config = dict(
    n_layer=12,
    d_model=160,
    n_head=2,
    n_kv_head=2,
    head_dim=64,
    d_mlp=640,
    vocab_size=4096,
    activation='swiglu',
    norm='rmsnorm',
    norm_place='pre',
    norm_eps=1e-05,
    positions='rope',
    rope_base=10000.0,
    rope_fraction=1.0,
    qk_norm=False,
    attn_scale=0.125,
    bias='none',
    tie_embeddings=False,
    parallel_block=False,
    init='uniform',
    init_std_qkv=0.0337,
    init_std_o=0.0077,
    init_std_up=0.0337,
    init_std_down=0.00344,
    optimizer='muon',
    lr=0.00428,
    lr_mult_o=2.0,
    lr_mult_up=0.854,
    lr_mult_down=2.0,
    beta1=0.9,
    lr_head=0.00888,
    warmup_steps=200,
    schedule='wsd',
    decay_fraction=0.276,
    decay_shape='linear',
    final_lr_fraction=0.0,
    batch_tokens=32768,
    seq_len=256,
    doc_mask=False,
    z_loss=1e-05,
    train_tokens=112600000,
    steps=3437,
    dataset='wikipedia_en',
)
MLP neurons of a small language model. Each row is named by its layer, matrix (gate and up: input weights; down: output weights) and neuron, and shows model dimensions 80-143. Each number is 128 + 24 x the weight over its row's rms, rounded and kept within 0 to 255. A neuron's up and down rows have the sign that makes its largest values positive.
After each neuron's rows, "fires in" lists the words (lower case) most often at its 100 highest values on Wikipedia text that the model never trained on.

L2.gate567 [119 163 146 133 136  84 120 128 150 126 138 119 128 190  95 120 110 124 137  95 161 115 102  98 149  97 128 133 166 139 111 136 158  99 129  95 149 110 127 112 175 143 163 131 130 153 175 146 117 130 109 115 147  83 128 160  87 129 109 147  94 102 112 144]
L2.up567 [115 105 148 113 131 105 153 105 115 158 136 183  97 140 147  77 124  85 132 126 166  80 125 117 115 161 149 111 128 145 109 142  94  94 145 151 118 143  89 150 117 122 147 110 134  71 138 148 150 145  96  85 121  92 148 124 120 111 108 126 133  98 101 151]
L2.down567 [143 170 122 120 138  90 146 152 144 116 138 104 108 176 122 163 119 137 157 115 136 128 101  89 130 110 136 119 163 126 161 137 175 115 125 111 149 115 137 124 181 113 128 149  97 172 173 144  98 108  97 142 139 117 159 107 111 107 126 161 130 141 101 141]
fires in: "which", "came", "married", "collaboration", "families", "population"

L6.gate162 [116 105 144 106 107  93 145 133 139  98 104 115 107 164 115 186 162 125 149 134 138 125 134 113 104 139 140 128 136 183 158 127  98 110 137 111 157 159 112  89 148  88 112 129  83 140  84 130 137 170 151 134 149 119  96  83 122  86  49 116 136 114 146 114]
L6.up162 [147 139 159 100 161  94 138 128  89 142 117  99 146 110 124  99 129 141  91 164 131 159 183  96 174 129 135 162 129 136 128 150 149 166 110 146 166  96  94 109 161 112 129 131 128 147 132  99 134 131 131 124 168 180 104 118 115 123 111 170 114 124 111 116]
L6.down162 [107 113  99 173 135 119 151 187 114 110 106  93 104 118  92 162 152 165 153 113 122 144 129 110 121  69 133 184 169  95  64 121 104 177 112 153 141 119 114 111 108 164 159 107 118 156 126  99 156 124 122 141 150  85  89 123 113 123 122 134 144 143 115 138]
fires in: "a", "an", "one"

L2.gate301 [114 133 146 104 112 138  98 111 116 166  83 152  88 132 107 124 103 135 172 122 174 107 118 146 133 137 152 129  90 102 103 100 106 117 134 126 146 148 126 171 127 130 111 142 124 101 172 148  80 137 151 119 159 149 108 120 134 169 113  99  93 163 146 131]
L2.up301 [106 102  91 115 146 136 129 121 106 114 149 153 155 157 156 134 111 132 134 150 166 167 150  98 117 151 125  97 148 136  82 130  95  78 124 136 147 142 143 120 135 114 144  81 137 143  86 178 165 114  92 168 144 163 111 170 153  92 124 103 124 137 136 130]
L2.down301 [162 134 129 111 125 152 138 106 115 183 145 134 114 119 172 123 174 157 155 102 128 132 117  69  93 124 188 126 135 138 126 120 105 115 135  67 138 164 123 158 115 132 112 112 148 185 137 116  96 132 106 132 150 149 135 117 126 128 124 154 147 117 147 140]
fires in: "both", "between", "different", "although", "various", "multiple"

L2.gate7 [134  82 142 114 130 130 129 128 128 173 143 119 175 165 110 121 157 123 118 137 116 128 128 166  96 115 102  76 104 100 127 136 113 135 119  95  89 125 119 140 114 151 148 154 136 150 156 115 129 137 146 136 150 161 145 156 198 124 140 122 100 109 133 138]
L2.up7 [188 160  95  96  99 119  80 104 116 121 144 107 128 131 146  99 144 125 159 134 150 117 127 181 104 166 138 115 126 146 110 142 120 136 114 114 152 119 113 159 122 119 107 150 163 149 115  99 140 118 119 114 124 156 125 122 138  99 128  86 129 127 156  82]
L2.down7 [148 113 128 109 112 174 125 110  90 132 134  88 120 159  98 115 131 125 125 143 122 146 138 149  80  94 125  95 108 124 150 102 124 108 151 136 132 112  92  98 147 142 143 189 133 156 149 115 119 108 136 136 160 174 120 150 214 131 137 140  97 128 126 144]
fires in: "between", "from", "both", "trading", "only", "traditional"

L2.gate25 [172 175 139 162 106 122 129 133 135 137  77 175 151 111 113 133  94  96 111 115 102 164 137 174 122 125 125  71 188 126 133 122 153 132 127 158 100 133 162 137 121 121 111 164 108  81 134 136 138 120 133 164 135 115  92 142 105 114 149 143 118 129 121 161]
L2.up25 [125 104 128 138 114 123 123 130 103 113 121 144 129 149 123 143 125 131 104 104 112 149 136 129  88 158 151 106 150  85 129 131 156  80 107 103 116 162 141 130 121 149 137 160 142 124 115  55 136 155  94 149 126  76 135 162 156 116 202 102 147 129 132 143]
L2.down25 [142 123 114 137 109 170 101 148 158 131 121 180 129 129 126 127  90 109  99 180 155 171 146 151 118 144 106 108 115 102 150 126 136 111 126 139 149 104 123 117 106 149 121 113 113 138 157 158 106  84 134 121 122  84 119 140 125 122 137 174 162 125 110 159]
fires in: "year", "season", "years", "war", "after", "period"

L7.gate568 [ 93 131 129 101  82 126 176 144 122 124 124 120 115 159 151 162 134 108 130 175 101 125  92 109 108 146 147 134  95 128 155 132  89 163 149 113 156 112 150 160 143 125 127 166 118 117 122  83 118 157 111 134 152  96 121 128 113 165 179 148 164 120 168 136]
L7.up568 [169 156 116 136 151 154 130 105 176 178  80 110 102 162 149 145 145 138 169 127 131 122 137 154 102 122 113 109 142 145 129 152 119 133 155 121 102 114 119  97 107 106 151 144 120 103 140 120 120 110 151 111 151 132 159 133  81 103  95 164 104 141 116 107]
L7.down568 [130 128 113 124 110 149 160 114 146 175 125 174 127  74 108 158 102 123 151 120 121  98  73 116  81 121 134 114 121 117  98 103 139 153  88 121  95  72 123 115 114 147 124 166 124 150 157 168 124 129 135 136 130  87 131  96 152 121 140 156  97 141 109 142]
fires in: "to"

L2.gate575 [160 103 147 110 121 176 117 131 116 116 176 110 139 106 177 133 154 162 104 136 102 111 141 135  76 115 166 142 132 121 104 124 114 162 132 132 165  51 149  91 160 143 113 109 134 101 101 126 136 131 133 145 153 177 108 173 119  85 141 105 117 113 144 126]
L2.up575 [162  96 134 148  85 171 148 163 115 113 138 111 128 125 128 139 123 170 147 151  97 133 135 138 113 154 147 116 107 116 131 107 133 141 103 110 151  65 127 108 120 158 137 129 128  99 139 119 134 153 112 104 131 178 106 155 137 112 133 120 115  97 103 149]
L2.down575 [140 124 140 110 141 172 115 157 142 112 127 117 149  77 130 138  80 134 154  97 131 156 109 135  91 112 155 160 138 128 116 127 160 136 156 144 116 104 140 144 102 145 144 141 122 153 128 137 102 121 178 114 131 194 130 120 152  91 129 119 125 126 138 145]
fires in: "against", "won", "manager", "involved", "scored"

L6.gate501 [138 108 101 139 128 106 137 178 161 133 121 181 154 105 110 116  94 157 150 107  93 155 114 103 113 154 124 113 127 105 113 111 124 146 178 121 155 106 114 126 153 127 147 162  85 135 158 118 126 151 110 111 107 108 144 166 132 144 118 146 138 107 169 139]
L6.up501 [123 129 108 118 146 107 108  89 117 116 103 155 118  95 172 110 147 176 175 146 150 120 149 111 129 126 164  87 136  74 169 118 101 137 113  91 144 117 136 180 130 152 148 114 146 126 148  94 123  99 124 167 141 123 138 127  86 141 118 110 146 119 125 115]
L6.down501 [151 160 118  81 124 140  98 108 116 124  85 141  90 141  80  94 142 149 111 191 127 146 112  80 148 131 132 105 111 127 151  90 126 119 139 107 133 117 133 115 160  96 124 159 112 140 126 136 140 103 148 134  89 103 155 142 121 127 123 105 136  78 128 169]
fires in: "which", "left", "who", "stone", "there"

L8.gate213 [122 130 173 105 157 131 143 162 159 138 146 137 150 113 114 118 141  94 126 145 130 109 129 102 120 113 127  74  84 138 113 110 159  91 115 119 126 129 134  99 110 119 119 151 124 138 119 103  90 115 171 132  69 108 104 109 120 119 118 111 156 164 104  88]
L8.up213 [117 155 167 143 114 102 165 114 169 130 127 140 121 134 137 158 135  87 142 117 118 112 140 133 145 139 129 158  92 169 130 135 139 136 142 121 103 150 138 100 152 129 132 103 197 153 158  97 119 117 138 133 156 109 113  99 124  96 118 147 157  91 107  86]
L8.down213 [ 89 125 144 129 108 102 145 125  87 167  82 122 114 123 130  99 110 129 108  76  93 146  89  79 158 105 139  72  91 115 127  87 159 151 131  93 123 130  94  88 151 154 141 140 108 153 121 148 134 145 145 144  91  89 106 118 140  98 117 140 100 119 132  97]
fires in: "as", "e", "be", "sq"

L2.gate135 [141 126 114 119 114 147 167 145 166 144 117 215 136 161 122 155 112 125 119 124 111 136  88 146 117 160 121 163 101 132 147 115  84 114 150  92 111 122 118 116 114 147  87 158 121 166 160 143 133 147 126 168 107 156 135 129 131 106 166 131 121 117 136 132]
L2.up135 [110 130 146  92 107 107 105 162 130 132  83 177 135 162 113 123 124 138 177  88 104 130 119  95 150  72 104 140 143 101 116 133 155 140 108 132 124 104 131 103 126 107 120 186 139 129 123 107 126 102 149 158 175 139  94 129 153  83 128 128 102 130 187 133]
L2.down135 [136 126 106 154 130 114 131 163 105 133  98 186 125  86 109 123  87 123 111 105 143 132 113 159 105 152 149 125 139 144 135 125  93 144 118 100 142 123 107 159 113 111  91 100 112 169 133 191  82 144 146 130  83 103 114 113  94  98 141 114 135 142 113  94]
fires in: "would", "will", "to", "caused", "not"

L6.gate22 [149 111 111 154 150 125  90 123 149 164 122 129 120 112 119 155 183 151 145 156 152  84 135 136 147 137 140 120  77 170 157 107 101 140  77 163  92 105 114 131  66 143  98 125 118 163 131 112 142 136 139 122 149 127 138 135  94 110 163 129 140 102 141 133]
L6.up22 [146  93 131 152 163 101  99 176  88 151 129 128 135  84 104 156 121 134  95 113  93 119 160  86 131 153 123 124 120 152 132 114 112 100 144 134 130 139 131 114  93 133 142 126 131 104 150 108 107 158 135 109 150 114  90 147 183 123 164 129  97 104 135 153]
L6.down22 [115 168 120 182 127 121 113  89 144 127 179 159  95 106 141 145 155 171 183 137 115 137 153 155 101  67 139 151 119 129  93 104  93 132 124 144 150 157 152 124 135 151 108 148 133 139 152 107 112 129 106 125 158  92  98 128 113 141 152 116  62 131  93 131]
fires in: "located", "held", "that", "an", "in", "are"

L2.gate32 [116  97 155 140 151 176 115 105 154 122 120 161 153 106 117 102 137 132 123 112 148  82 132  95 109 165 152 125 139 132 181 116 164 109  91  86 137 118 133 126 118 103 125  99 124 137 137 111 143 131 103 117 158  65 174 158  95 155 110  94 116 146 108 156]
L2.up32 [135 128 151 139 141 127 104 148 149 123 122 157 168 102 147  98 157 132 136 123 137 117 109  91 154 140 151 116 145  98 150 130 136 118  79 110 146  98 126 146 129 112 115 115 120 113 144 109 124 101 132 125 130 120 131 152 139 129 141  96 128 132 107 111]
L2.down32 [125 113 163 142 145 140  97 144 102 135 133 137 132 110 145 117 166 153 121  99 143 131 115 139 131 155 131 122 157 151 165 138 125 149 115  76 123 101 118  79 144 132 132 107 138 132 134 154 180 116 122  96 172  95 166 156  91 118 132 148  96 113 115 153]
fires in: "there", "it", "therefore", "this"

L2.gate116 [102 109 140 169 108  95  84 116 115 117 166 109 176 128  95 151 154 115 151 133 104 110 145  87 152 137 133 158 157 120 140 105  79 129 128  97 174 125 142 117 142 145 121  70 119 125 112 144 112  90 146 107 113  81 141 144  86  98 103 122 102 114 139 112]
L2.up116 [112 124 115 172 115  90  96 146 136 139 140 108 190 119 151 149 173 137 138 120  98 115 159 102 144 129 179 154 153 147 144 123  57  99  95  97 152 138 142 118 147 129 129 108 136 136  89 151 120 106 134 109 129  75 104 136  81 123 118 199 126  69 120 122]
L2.down116 [129 166 126 158 128 126  97 113 129 127 105 105 139 134 119 133 133 163 151 160 149 109 142 135 124 135 141 109 162 103 156 142 131  95 110  97 140 128 143 122 153 106  97 102 128  72 170 148 117 132 120 120  89  69 166 125 107  95 135 163 147 115 153 122]
fires in: "it", "he", "there", "what", "who"

L2.gate392 [142 133 101 115 130 123 147 164 104 146  79 152  88 130 151 110  91 160 112 107 134 148 102 150 106 165 107 129 112 112 139 156 134 142 137 156 164 141 110 101 179 114 127 114 199 102 158 148 150 160 145 123 146 110 158 153 141  90 173 109 145 132 156 111]
L2.up392 [108 114 140 137 142 155 149 150 141 164 128 146 152 136 165 140 156 152 106 113 123 158 153 126 136 122  74 107  92 132 163 131 102 153 131  82  99 123 136 122 153 164 141 105 163 125 112 101 164 148 125 107 136  89 129 159 116 126 162 118 134 124 129 116]
L2.down392 [161 172 148 144 133 143 146 103 150  99 119 100 120 106 106 130 127  85 107 162 168 107 116  99 128 145  79 117 108 123 118 130 160 144 128 130 123 154 149 117 122 169 109 119  91 122 122 109 131  98 200  76 125  99 139 140 146 116 149 142 120 164 156 126]
fires in: "japanese", "indian", "of", "american", "spanish", "canadian"

L2.gate420 [138 153 136  84 138 140 109 128 162 104 101 130 146 156 139 125 147 126 118 116 147 153 197 137 141 137 130 149 114 106  75 178 117 125 106  91 154 173 140 153 121 146 113 133 130 150 133 131 143 117 164 139  87 141  74 126 147 114 130 113 151 130 115 103]
L2.up420 [108 191 124 104  89 184 131 119 122 120 117 129 144 110 146 137 127 121  94 149 119 120 161  64 131 145 125 155 148  98 102 171 118 156 109 134 138 159 158 137 118 148 110 152 138 145 135 144 134 115 145  97 103 114  94 132 130 162 129 127 157 126 107 152]
L2.down420 [124 128 116 121 125  92  66 162 155 149 151 136 137 168 138 104 138 132 114 144 101 181 186  97 110 141 139 171  96 113 140 155 141 160 100 124 127 108 118 127 150 146 102  71 143 121 107  93 157 146 100 127 128  98 116 140 108 150  82  98 140 131 157 130]
fires in: "total", "high", "code", "not"

L6.gate224 [130 132 141 156 131 100 137 117 127 133 142  84 127 156 140 114 136 145 132 168 145 152  56 155 131 106 169 127 141 175 104  93 161  82 128 118  96 129 151  90 192 107 113 145 121 139 146 113  80 130 123 105 106 114 113 100  95 148  86 121 122 158 132 105]
L6.up224 [141 114 121  85 136 142 124 121 137 136 134 147 124 150 148  88 144 175 109 140 119 121 163 118 165 100 129  86  74 119 179 129 153 121 160 113  89 123 114 132 116 149  94 110  98 137 154 135 128 123  88  85 119  95 119 138 119 120 133 121  95 117 107  92]
L6.down224 [115 150 128  76  98 134 132 142 112 183 113 120 133 146 159  97 120  93 102 102 164 113 153 153 115 103 129 102 118 136 146 129  97 103 169 115  88 116 112 121 140 139 143 106 120 162 129 143  76 154 143 138 104 133  77 123 126  96 137 157 110 164  45 114]
fires in: "as"

L6.gate442 [155 106  94 131 173 122 168 140 125 184 107  93 100 120 100 128 138 113 150 147 118 159 135 140 115 129 112 140 109 143 126 166 171 132 143  84 129 125 135 139 185 120 102 139 133 163 141  95 152 124 146  79 123 143 140 127 126 135  86 140 136 124 122 118]
L6.up442 [ 83 139 142 120 123 138 133  85  96 139 138 135 135 127 117 157 124  80 158 126 139  98 117 172 105 139 145 170 140 168  97 156 180 136 127  90 158 121 157 130 161 101 115 128 119 161 113 106 142 163  88 121  95 117 127 111 125 117 127 126 138 156 101 113]
L6.down442 [ 96 132 125 103 126  87 116 139  93 120 120 108  96 105  96 151 117 130 133 126  50 113 134 120 116 162 130 134  88 137 123 113 105 130 145 116 134 108 118  80 113  96 106  97 141 140 124 136 126 102 144 154 165  87 168 106 180 106 133 116 153 141 139  96]
fires in: "her", "s", "his", "muslim", "their", "a"

L7.gate519 [134 163 137 154 116 154 145 158  78 121 116  94 107 145 140 124 100 124 134 134 158 184  99 149 160 127 101 123 127 123 112 137 132 160 167 168  61 139 147 145 134 104 141 135 113 138 134 107 135 122 126 129 139  92 139 128 117  92 148 123 135 136 128  98]
L7.up519 [172 130 157  87  96 155 160 118 131 103 117 102 119 155 117  81 123  90 151 103 105 161 132  95 129 174 124 124 113 125 166 180 170 103 128 115 137 137 130 171 121 110 138 145 152 141 126 125 126 118 137 129 166  88 154 119  88  88 109 111 135 153 136 112]
L7.down519 [146 116 122 164 110  77 148 138 117 129  70 114 162 140  97 129 151  82 152 133 113 132  83 124 114 166 150 143 111 138 118 127 154 150 169 116 151 103 142 139 114 162 173 124 140 131 117 120 121 133 133 127 118 128 167 111 103 108 147 102 136 126 101 151]
fires in: "would", "to", "could", "might", "will"

L6.gate234 [133 124 120 127 116 128 175 143 130 113 134 163 109 127 146  65  99 139 119 164 132 124 101 153 100  89 115 132 127  88 141  97 129 142 143 144 156 126 144  86 107 103 156 120 138 148 117 168 111 162 136 172 113 149 145 121 156 114 115 164 131 132 148 139]
L6.up234 [ 77 174 108 139 102 131 128 107 149 142 118 151 125 149  81  80  91  95 102 107 126 111  87 154 156 153 118 145 122 131 146 123 125 150 124 145 114 111 132 122 116 133 159 122  98 160 163  84 157 154 133 113 146 114 130 119  77 160 175 152 147 183 152 109]
L6.down234 [128 103 120 137 121 148  97 115  99 143 100  99 156 169 144 131 135 128 124  95 142 113 111 120 109 150 134 123 108 133 149 114 185  95  86  94 165 122 119 164 151 152 134 122 170 148 152 106 116 118  90 101 185 135 108 133 102 109 101  84 146 138 134 103]
fires in: "to", "not"

L2.gate82 [167 104 114 143 115 111 127 110 189 160 152 105 154 176 144 101 121 108 122  86 129 119  93 127  89 137 139 148 133 126 151 153 163 159  80 125 154 158 123 147 118 148 143 141  97 158 103  93 153 168 122 135 111 152 155 101 100 134 138 140 142  93 146 150]
L2.up82 [130 106 109 139 111 105 137 146 153 152 107 162 155 159 167 119 100  91 139 130 165 113  88 172 139 131 118 133 136 126 115 143 130 121  70 118 130 137 167  83 105 141 156 133 125 147 130  94  80 124 145 142 135  91 143  80 134 124 111 128 130  95 115 122]
L2.down82 [136 104  86 132 130 110 121 144 120 129 101 109 119 148  99 143  99 131 138 118 151 112 122 171 152 148  98 140  97 121 116 149 173 131  78 102 162 158 109 135 102 142 140 126 152 137 112  92 139 145 168 155 137 150 126  99 105 133  91 123 136 132  67 153]
fires in: "served", "worked", "took", "sent", "performed", "continued"

L8.gate211 [122 128 145 108 127 114 163 104 171  94  60 131 100 160 145 164 147 165 127  91 142 119 116 126  80 131 134 132 113 149 172 173 112 128  84  82 136 106 133 136 127 129 132 180 149  90 110 129 113 183 145 124 147 117 132 117 137  94 140 145 130 130 141  82]
L8.up211 [ 77  87 126 111 122 136 129  76 132 131  75 111 104 151 103 140 143 123 125 153 118 141 105 118 173 146 174 124 129 102 110 137 120  82 124  96 135 104 107 114 126  82 140 135 119  96 136 130 149 205 138 143 116 137 140 100 105 125 133  83 118 134 131 105]
L8.down211 [128  86 117  77 108 121 111 122 150  89 128 131 129 140  78 108 102 101 172 121 136 112  94 145 146 163 150 142 126  93 116 117 107  89 144 115 129 116 145 116 124 174 127 170 110  74 126 113 135 140 115 133 130  88 112 130 118 107 124 136 127 109 147  98]
fires in: "a"